Part of a small language model's weights.
Size: 11 layers, width 320, 5 heads of 64 (1 for keys and values).
MLP neurons of a small language model. Each row is named by its layer, matrix (gate and up: input weights) and neuron, and shows model dimensions 0-127. Each number is 128 + 32 x the weight over its row's rms, rounded and kept within 0 to 255. Numbers have three digits each. A neuron's up and down rows have the sign that makes its largest values positive.
A block is one neuron, or neurons of one layer that tend to fire together. Before each block is what it responds to, as a language model described it from the Wikipedia text at the highest values.

Responds to: Mainly the word part, as in part of, parts of and the start of partially or Particularly, plus occasional mid-word pieces (Legion, Terminal).
L7.gate170:075119121095079152088156127097147133067130133090152160157157116147092161171193142051151167102119163092095120159079085155123097130167092143116110127136094150151144178098114108171113163128148085073089058111123160101111115137089097199125174158109118155085149109156157076092091091163161205179124075162123090141109068130160125113182157129121110076155084195117172126110073164129185109144136
L7.up170:120132138116163150114136234151141090110116109059135111121114048117200114124111149084101106135073176132154145133124124133122096149117130122131099076115194102139106099152110110121134098132148109151123114187111138081136071111142134168128149078093189102136133130098088118074115088166105189124092109177112169140071182145115120143144177110091237145151080177157094104058099144115150117139092
L7.gate181:150118094056118149189174143114141153139108088145129126058163138069114142125178133109116147103151173168134136147121109086103115158132107115121146118120104087133112191091097121148094118104125132159101067155153133142108202135086168184128126090115217123068164184174091132200049150137101151162072139101126117130137151092121128098078163128143146134141166111135145166162137102121179106146152
L7.up181:144155172130168132124107162142127212156115070119153154084145139102203116099140099223117184133110065172110075109080096084129124139137150118085089079206109160094188102093110129109167142148120089158128119048101158110141170106153137130121124120161095110100139116106129168162054162108179139115130126143135181100150147172144128094162171142106129128147140119104182115139129137130163232147131
L7.gate199:109077170135183092087102151117140131113129147132135103137122081159125097166146112061137131166128155194136078115084090136164095172189111115099126114174114162202103137114141102101149170138077110123128099129093174133104126147100114102100141152114160175122107111119092095129123172151183117137067116103155094117152098144102120140135081165120131119142121109097167120104098110092127107127130
L7.up199:113079166106166164108125115062111104174116143068145143105099112137135080130129171146120074148182183093113070131138128138152127162149163134086181095100092179119129151114081158134087120187111082079165061074084129112196121152131170106085148166085083124108179075110145185123141142108076081096096113071149119198100179127156158131108117077043149136156103094124094173084122051121141147161118
L7.gate310:152131129218130123145134159129088159098128104115178084100117107132120143114117113147106179177155070154140169114113035109174132175157138092087126169066119174129174131110123196122134061070178084136184147155163165144122099142069077115114106148136143167148132079156147124138122188072092113114122128127155129115111131061078141163103112075076085097087134146157155170131128089171130187088074
L7.up310:124105083104090199130069139149162125141117119160116156112101107150098169072111165128130121121022107158106152161076151150195103166131115134140119157136102081141111144094106124122193162134118153136142166084086148117142163119156172151091138147142175132203124129126082136139084096110107115166137081081185176092179181153137105148110119144181150084152147132141201086093139123078126128152139
L7.gate658:104063136142136109140056173130162128120119116133170111119156141152111140112159164094167088146177090143203166110098099146091128159149081085109118088131120115167096196099070134112081113084128143158131131160176150180090151116131124157151148112099200132114127080153126132090131190169142125165173154141150108137150109150109147099146163100112166077137119136213117172089099147162153130156140
L7.up658:131143114174136092088144127184192117133084116151134136140115059123104109065052124102127116100151116111119168119080138094118067135125099174104115066110170109136139134149086127106122154170105085105081117091150113112172098140113112118111081128209108060104109083122120145095157094112168090076121085192133119153151160130160171093167147091130099141073167154160136158116111165124175134146158
L7.gate722:126112079150092181132137132079142186133102107171124164172183125094097165148083151085130143128129054147079129121066100119118189136138121158143184143129118131148069126097057103124128162074150124131175110176146115168101079129185103166083128165146133092119137132153133163140150148124085126175169145139072085148072116112135180149134104105108106076109110177167129152140104174145166134103200
L7.up722:179135145107082150133183139066154202142097092145132184154115104146129115069155159137111139145102112156102129138194115088144119172168110120078098180157108165105184139111149109153118141096135176134128144133167116101151147167115147110139116120122113101118176154112144169076184104123100154124144134096093095185115160156132080106102091133096173130125144111144134159128096090068119123104215
L7.gate822:128084092113123166093145126138204117108153143136142139154126111127108104143120108059115180140158142127112123152111113097155139145172105066125131206139104079164218152114124132183136169080062124096085105155181137115147139173096165105061093172138105192070070173108145162139120155112162120128075131115109210155111103173104158162121128173090142087116146115082157121167125112100200130162118
L7.up822:085111102137142148103162089131122086141148184170096138110115125115163046130068137108123087110099092153158131069096095131156125167180089187105144135095140144120130106132079145084143159155150136147140088112106142114104117131201065105072111148176143126076138159102115110145101113129105112145126106108115137091091154094148078170145105102162092112123118093086167121131087168144090167112162
L7.gate827:168148106159090151126171153108180111092096155051169137122122085099170099066114129033118145208127160172144137174108130156169084134121114086131127115162051107125159144089113128072119171107110157118152187098129169162108080175079146146105133129155113181113085119145183102161039104160142141115142105116111160144167132134135172162148103112088129038128152161079121159098126171137143123174101
L7.up827:149098112126163141087165183095171045126138153099121133076125125151123135123152173122115102143101161166145058124129138141122131119125124160150113145166125085125131116055120139187066100107141093130117133113120108124109104194116138111111153162088222149198146117122115140093084200095172157189092128135122115119122184124127094148163091116074102083141189129147179129098119103124107138149130

Responds to: Final pieces that complete an adjective or participle split into word pieces, such as det-ailed, dist-ant, pregn-ant, fres-h, in any kind of article.
L7.gate6:138123204112098104124160071143084178162094121081120099111110110124131130109186143130138140100203154060129195143159167130149120133149147096145147156120109120180155120151144146156117141123084108089178180143134114160110114118063071107115129128133066126104126120110167045154084168155146121120159154114121149065082144143098146178149255125099107113137049160170126133120142121127104136103216
L7.up6:113149153178142088170109116126095130109157125129129091113154080154138117083108093173092113121167075145139150124057173096174109135178135106084167117107145125142166149118142175107079130115148204108154163172111155137083085152157153091145089149115110172147143191104090049142094106084124147159127057142070106107096158162112131136171139179106147084129147141092152176159143145095120213107126
L7.gate374:122144183159110114130105143049100162136132133119204122195136126141132124152145055119129145095176146132100181128148137152130141179124133140125129125121102190119143144156170125199145088146140140107122160115092166122158151129154102113106128123146057157157114090063134128120038062146172161115137091111124120203145094130157165122142180135137205065108162145023131135100159135127131149080187
L7.up374:086132090162132132169173158141131123157095145080147138161109115098152171149120070069126132079089150184142143096136149172103142127109121134101148171083073045139175099159109159127110226104103107146135176156061119168114138085155126110125149154103124086151156099132133115168103122117180056099158098097119158190098164162118116134049135129150143113147126213150094130083157149095101119126150
L7.gate420:088154173107113135149119117061118212112143131115129150155155118117058115113135077106137199146159159103159147147127128112130150105146187080128149174179111150173153162121169089136212125105098135123116159149167123114143201116105122185117144139158127155105030126099100098127115150139119100110139173080128151075092131148120151130095159176136051105191103076132148167129091112117100148170184
L7.up420:134091144212123136079188076181095145165079096136124115163066094118157166111157101104076107125093092147152130119185140107156124132072124098187151152153222107175146159148122172165124121161086123057143139134075092144085156097136090148138066185103113073121099117140125078122121130122197156204168201155095139098106168149111111118143134109143166141111088116169116045128109125134159181128159
L7.gate432:161128222151153120132131102142088158098140111162185073121154082076085169141153097109146146146119104156105177135119116113213157090127113108141176135077137187142216161157106122096126148106126135103096113115128196095109165160113094137128128130035071105140081160095112136142140185112125087152160139174083057094133120110117154160118188106142097110104156101175114150142105093132181096093175
L7.up432:129095093092107101181116115149162117138131141189115128127109162141137200164181165110118135181097151124157164204152086106094101105080177131122180139122118128090151170134143172137059052144101112049137144076158177110055080174087131169102187164125147142087092070082105138190133190146162159139127110131123159146168113143125125152165141120158120121106140150137121193063119132166106158125118
L7.gate526:092089105193174114079135077125113153134126129058085091133133090125099121106115109126107138143122077088150150116150107170151180144157131102066085181145079141138143110135121125123114149118123119160160135157104132180167108140134112127121130159108079147109083120149109116080139139128184112132141177128117191128147103119139214188126133084135108114149114122188095132076189198120148151133186
L7.up526:116186100172125148126137095133069123125143121127166145115153160120086123063094031111091067113155101129108171103044140100165166115095135058115103142106163154080173147151092181147155090111096128070085144188160099127142127109111106122123092113153137165113160157158084155079072164135163129128107032145130161180194098101140213096143183158118166124127110138119093165113164106100141103094112
L7.gate636:125211143126093112091151135099089184133139064159135170140102166102149134180159100151148154162134158190105160087080109131107114106112118152162135132159102053199096125151177143133150130115168143089085159144176139065125160114137070126215139198145179163141096107134130105107147133140127088124146155144088120091101101078098110193103143141147090085181112226125140112114103123142159155079167
L7.up636:118155080105099133061120083155147129136136107129124131177143176102087112159155077111155100163143117177109123110139151155165141154103149168146134093177095077029170147146118124108106086117100133139086167105205121109115206135137113134083110134184087130132100117096142083147097173121087117061141109081116173055096127138081142112063158142123103166123096081119139154113128117145123105139132
L7.gate747:149109171159114129095129111182147133095165105192167117086127136124102177125140139079145197128110115191068187157119053074142114100136087120139145154111142116169111146108156128130145138136085133088191131111137229120088151101123101106159138175123110146094114124095102089137164195145134126135174155080106102120101127098085209105083112122110121084115089074144169097138119126157155166057126
L7.up747:135125173147109146064130044095115106135178141162149116059101165147080193134131166166133150191181073182068191095131135107099137125141119111106181080101124153148099090126187142136167137131138155104116125115175173122139124118142169130148084201117152096140133173151150129087146108124165061153152187142077096178155164079137132085163181099130078110146110151186060054075133161132101167125108
L7.gate758:084150151175119122119077132085162180098142119124110072072136084131100105104135087127187126147109147194110131075053045109165137149142103101108142133125157159112165098149144144148112090118141097170112111113155136068104112149079121137149128164122150167133131150052132118083143202079123096144111165151128140120084093150120148201113156139156124119108154147141162143093114154140145171086147
L7.up758:116135089166148090098068152121156089147075133099141149141073143066121130125114154150108094126171069108128126119163139129153118170152150164126148094141099139141097181131158157183118170155123166105137089111129100178178127109084159131096200111144120095170115117151139110156146140122187161090153126148180151108105112139177151135213119167130095158128078159169144141153118200074120069086115

Responds to: Word-internal pieces, mostly CJK character bytes inside parenthetical Japanese/Chinese name glosses (鈴木 …), also Latin fragments like Ols-z-tyn, Ōts-uk-a, inhab-it-ants.
L2.gate6:167148112125114180120122118141094160069100096156153164148150162028160106190056098089096236149129109115141110093149137118092089152100160145100139151089143157099122127097139081130107096111176134092189152105166142133117139121083163081115149047109101130101095098096129123135135145125125111118164106105123138122125060163159126113115139178161159118102161171181153137052175158154158118161116
L2.up6:099191132159126148111102123096055097119068140075124109142132180098142137128164102128117142195120065124125127063150171112144137141138087150117122144132099133089122076159140127106111132105122106119193097114188144100137175019051115169109112118163120077081128116124084119109156128126240120134175162123069152158111176157145113111153104126123083116124161147133141082108072147134110163159137
L2.gate161:139081125114129159086090152059170065150143168182133123087115084152080140179158150136108118119078164106133059143133143139131173136114118166094117076157104146163202157156124129151168096127147135063181055115135118147159109189128140108102158093139113105087141131155162120178132118127119168150161086118063195097074130065137129164156123156136088101147101177138134097104118085197152112073069
L2.up161:092138106110131146093127160100165148118143138126108162159152103139124126098160165145167131150096143132161183136159149172170176056168127106145121121138123138102071127146169052090075166132170153125152104167144172173083125111130102172091162137118145054110081116129139148196156155122116085098153139105145140143114077128237055133142124151105162092139106132158112186088158172110184090126127
L2.gate273:135051177189131122164138118029127124147170102120075147196122125077115082144097217139103146112158132137148106137187096127118070136085091088151156151136156140098144118133096095125173160112114116108149140098152072161098188166131128115080129157150096155112108087132158100085092098174126123141108087156126124150142153151137118172127179180095065175196103168177175093102082150115117083131131
L2.up273:139113144184159084095164106116138071102145170156119123217166147146182104102096139123117132160130107114124113133147165148141152180101139214167140104132112111161131090119141071193144095148104121131085198105154126107070118094113106097151165185093110190125159104087139109112155124089153186134158151112149148112106189156121148135053129087078092137096112100120155064109172112151166124108162
L2.gate326:157148126123127119117133117137131164150098137048116188047197136122136117138157167075193177150143106096137125123162089129146086111183121128187186102129149123140169138115167142158129102168135113108198119162195102155137128106088117154056170089125152126158117166120114115103104136142096113139053148157123091085058165092125165163082122115154179055151126163085099121098113121135127201112126
L2.up326:182142085153086162183109166158150137085153109163169146155147153159125143149119074097141096190071095104084128169121162146116108143135113139204107143078112123101092110158096092127153097133144083101136165206119180073104202141099115138176156125153133103104116142173137117156169140084153131126129158129133141145170173144124110118137127154146080177113150121097115130090157073137128163129178
L2.gate415:119102097161101162081119124097134223120123063113110154178139194074127155146119113088136188126154140086153164109124182156125129150061123130159157165170126119146123136113133173121087130162145118156126179112197102103146097079085108163081200144085108178074142082083099087066109135114138133154166161205098151094102156123121146066151174129150117111138131127119115070146075144135128137086129
L2.up415:140180119136097089129093092116180133164132131160086124153132206144168076106147114069084131143136088124044069107095152081121145124145115137150153121084118143086177130153128086088073099103131154071158093148148131146120127083155133110098160107123162044092158119137110127171126113122103139163148156132071086096098112115142121109078142199117160107105115111145125102134100135095099143110127
L2.gate602:136165156152099137143064140125095109130152135107155165111154136128202155159153208140124180157078167141124158063038199146102130181138105157129185155121081107176092093112074126147164140132145108158146131125100148116156150097079156139128140118121119120174096091137174140119147153138092142148152106142147144091137156068165111148160179133138109156140176197138162066109087139114127110143081
L2.up602:147123125135175117152159151176135142138086152099135116141141065172089161137105128129135119121163157125092138159040219157196080088081122134140083108114157128105191171102142150137177087155119146172137131069118125148153170135154088103144154152135121135106109169138078149120121195055120103085124124119123150145082173121066149202144156104117166128145118104137149076134127099120118145085097
L2.gate747:128079164135115118135160102128138136119134142098130150119166148113130160091154165052123078147134102142074120127138150168137051062142144100135167071106095205091216086169114109112071094149093107168142084170156091115143099121099163197111133125186159131121128161122139132132072158117134054082136175130137125111083141153173048130108136096161141159146097130122186092117163142127123128169144
L2.up747:100149152136114153107143127129151183085116106125144146121106141096082088089100100065086126147138138143132134135132095168150103166103047095151155086071068106138090142139124117091168106124131068133136125167120191106137121083056110156205141086193152143078140173105177091226068084113151150118123122095109146106171139098121112097181126114200103134143145081113168067111125055152094163129148
L2.gate749:152073162136136189165162192116127164110141159187104122170196073145187147172170119055144116113073147106148125152154147183174081084098106156141139135094100114188197191134107142105175120177121091181103123147162095092122106058076131103140155158124123117071166183147114144099125099155146142119143096165129186107140119125183092127113176134154128121168186154112165091142129126186197129132145
L2.up749:126158136143111103166137136060138125126141152123094115190179150100108140102090120139098102177106185084109125086074140161139147079156168132149172094115103157119137165107090082193184060165142069097167085085141196127070135084196133100111131112151184090106086136116171127098133143069119123076180144115117085146086118099124114147230122192063117133145143122159055085126171140140143104142139

Responds to: Fires on the final piece of adjectives, often suffixes like -ial, -al, -ous, -ical, or whole words such as direct, proper, final (initial, legal, anonymous, brief).
L5.gate347:122089134203117130113069063135106162093097081068171116097155084167106122134167149130129111149147078135116154130137159095186194162044181107098150197168026113142101110135152162123150118128047114113223118104114132097109142101103076121153113124111079168198152074090128161143118148103116185172125164148097126118044134125147159173090166065118089139109098193135141121169132095167149160077193
L5.up347:158190176193102118065125042130091125091120131184174014114145125169098141145117155146104116126107128063195151135122138095129140158134163137131166123109059143138071155111093115125041155130144116125182113127087106175141126144111106131133149130143138126102118162096122132111183148150150206129163180135107139099129063085131165170067169142103138100107119173091092153171109118159104105070160

Responds to: Short syllable pieces inside split-up words, mostly romanized Japanese and other foreign personal or place names, such as uz in Suzuki, ish in Imaishi, am in Takamatsu.
L7.gate99:151121150118069199144160139173115152127080131086133152171191138099185077165124147094140199147134144119122133119103184097105142162107160156176118161099157111216137167176122081095147142084135097102160128180177130109134183149123051135146150129100185115095128148108100091115165110132100120166103146138068136134129127132123151160098122089231123101140139130111119175139095107120146122143180
L7.up99:180150109106117136174123103108110114124065161057141160126077148137148143186145155120145096148134174102091143163130141159111137175132179208181135136109087121169169185086123083075119107165086154156155138109116097107152113112110079104112192125176146195172158178116123100077111145162139121123115123084188128155108089143155140162147149092170097125129207143193114136097092115127164157102100
L7.gate299:145118172159132129100126169091133138124088143137174090155167080126075101133181098115164180143156186125114110127060116154175128151148166147124136110063093161186143176039115172178112107104138090094195151138185126161149153113159111128097127098126147092116123131120170074144117155134125083146109140165064175119116095156166160161089167154128142100138055150121147123143173079196126094122159
L7.up299:139145103066177086095130152139096114106148176136171204170124136116127066109133127119175131098149135123155104146155159143159120067137187198166156135112141071081189171150176149155104131104157112089140133128107067093159153138187122101122140030087120120130127107071170124158105122131125174092122074126114134122105115195157117166110153158112130111166171177139158158122150112155112105160104
L7.gate416:111146151140137184114129208095143123109129158097122132186183068077107133160177124097114124075169181107126115122106137128139130073183134123121142117120159123152131230118149089183182127125150135098150107122217102132106205119107136139166128123093150113149134094117160114083136087116119130151121137154119112117115099143203126115097156150125109129130091121139147128187134120150100098149122
L7.up416:100100126115090146116120133149122142120130085083162131176138114129145089183133129123151129194131166115165131105111190161110132110140149146146047155100131099122165167105163112146157114103118129071129098079119109133199076116167081081140138083125116120108109139149140139158190140115143103158148162095113150121119126120096105124113125195149174150127128157146090139095132060125127133083163
L7.gate465:123087187148128114138109078115151126099120134103122126166100154189115109133112176112058133139182122153123121183146178165120191133108164172153174068091062097185158156114102114101132067191114065156093075114056126172083086107134139153116114119147124126150124108114076094088156154158110134053087106116098101115124130142168177166149192117145116157133115143100128096134137154187180122162110
L7.up465:138109128144151158152158161053128160122119178119120136154162091133072082088085152115122088152104146103119102095140132119152158159128110062096114136108139068107168135118076107180163131118120144102163176210137121111132089146033114114121088118136121143076093113107077085119102145091098130179137124149083146103131093114121226213133176158075106147223099144097084163145119138087140099111140
L7.gate559:118068090139138168124056087094145145064101152081109064140147109042078121140114144112087145109078158178127098169090138106207161159128119100135101116146130144224180101122125136165124122146139127141173072147168082136077138095152155129154164086143135096118091156130158083134141156203120144146079135089121118093167119126120102138136182135157125096088166092164112107125091176118195153122194
L7.up559:206118104154122142163107166108204114140103152134113163129106107086099094139144128116125121169180210108120129142157155136232146180136110151135160149115135115123099157119124079127154107122161165104160123114103070087111061184105094095116150063186148062151141118164154107161132068115104124143152126140184081134164066173146096175143134110104085152071104129137108062173181157162163181191109
L7.gate706:131139100145124167061095162058125072141126104121109142069155090128175156156159117153110140154097107110113170175109120190165071067121123123107111119066104135145189150141136168131159131112112097119131156180177173156097132107119119131090163149075153139089121119138131139082125118176145092091098166118142110163120161135132148132131142139111128122177173148150129205097130133091145077160088
L7.up706:139108141163136152075173150116108114165152151120176114118143047140146149139104127126168158152091078117113088079161129137158106080079155125153137125157126104126163157076135134159109085106135083174111136175157170100163114131169072204090105145161111163154106093156119177174143129160137127112148147171139168089097145121183110115154138168112147136136135153079050083200079101111099142085159
L7.gate745:084170169104137121103125100121164074082132107110123135193101155118184119139174161125109206106193131118079115103068142113139096070087163197154153105135129088160136096132114119075108114107104169134095060131116132111151120159115098093169127170160146058145105149186203141044186135138136137080104100115155124153202125143154130136057199165128125186120174116089117103130126138078117116174125
L7.up745:105155193079135124168148115092136091154167145148169157098112139098152102158168245124154149142100042147137157142085163134077141107121126135123148163159138098152165148089126126140155085177214114121142118151124122129129132142105173078158140183126173144161174137132138159128145110125165118134131165114109116090122160136107185125131129137077149127145097162133163126110134120146114119103093
L7.gate811:117083141086089125129117163105152132095105128167167154166200120121149112134101085102087107128126168153099114171128150154116150150119108137160148169115169113117155183109145132170072112123107130092145161161121199113156104101124159158124130057140123046165172117089087087123088190116103115190176056076134127156089120160100149138114207108108130149124157123157140137105071123203163128171157
L7.up811:077157073120193170150094096142129127125097177108118161161167064153213093174143144097148151163159138089127105100091155135140150168118158159118201129056091116107139179155130117107111091101166098130145096177147122152100099131164081095111183108146112124153087116124131079127197128142084111162144145089115135125121086102114100128103185131131069109113150105095079133088117126166072094108138

Responds to: Word-piece tokens inside a longer word, before its ending is complete, such as be-aut-iful, sp-ec-ies, cond-em-ned; occasionally whole words like part or table bars.
L5.gate206:149108123116123172084112149123162179104086200122151121116154079131100169154107084143107143087107187124111147141136095124061090136147127043083153181126150095168136074124102075116181122059113149128126104137150152070104096122104169183135116142143117154121090132168093092125130114181137171231102097154092109137125134097122075104096126103167115171079083141148130158159086131142113169123091
L5.up206:136127206114115148120141158099153072118157122143155125209123087104100130140113155130042092114160092138118110132105079126106138146134094150152133123124170098128092136121121107153126157044099187119121160148117116135098099148125164134129142170149118112131135141112158150125099150134148132141161086138198094078137106078104168145172154075181117101148127131075198142131129134119082152147082

Responds to: Word-piece syllables inside romanized Japanese personal and place names, such as Mas-ashi, H-iro-shima, Suz-uk-i, Takam-ats-u, plus some other foreign names.
L5.gate211:135126159135115145102083176098078097083140147110125151177165130134139118202109172152149170158156170107117113126124153112125098088156136159071098168109133129137188173132126111165156146131178134105123123118134133173219092115152105084143129091103155091168145124134169120125114053088147052108149124139074141145115134191152146140073138196110129149134125144119165071128125101161088121153150
L5.up211:142141188106133228105171163110108147138098135129119125150151096110147081171160159131158131118095138110076101158173119173111163144091205170151092126132095153115171206168165143174181167150146127107172104175205082062158163135097126143095120074126135113108128094182169106101121146120140101118132104118153126096138107123142160150092138134126097097109105131125138122103150097151090087141141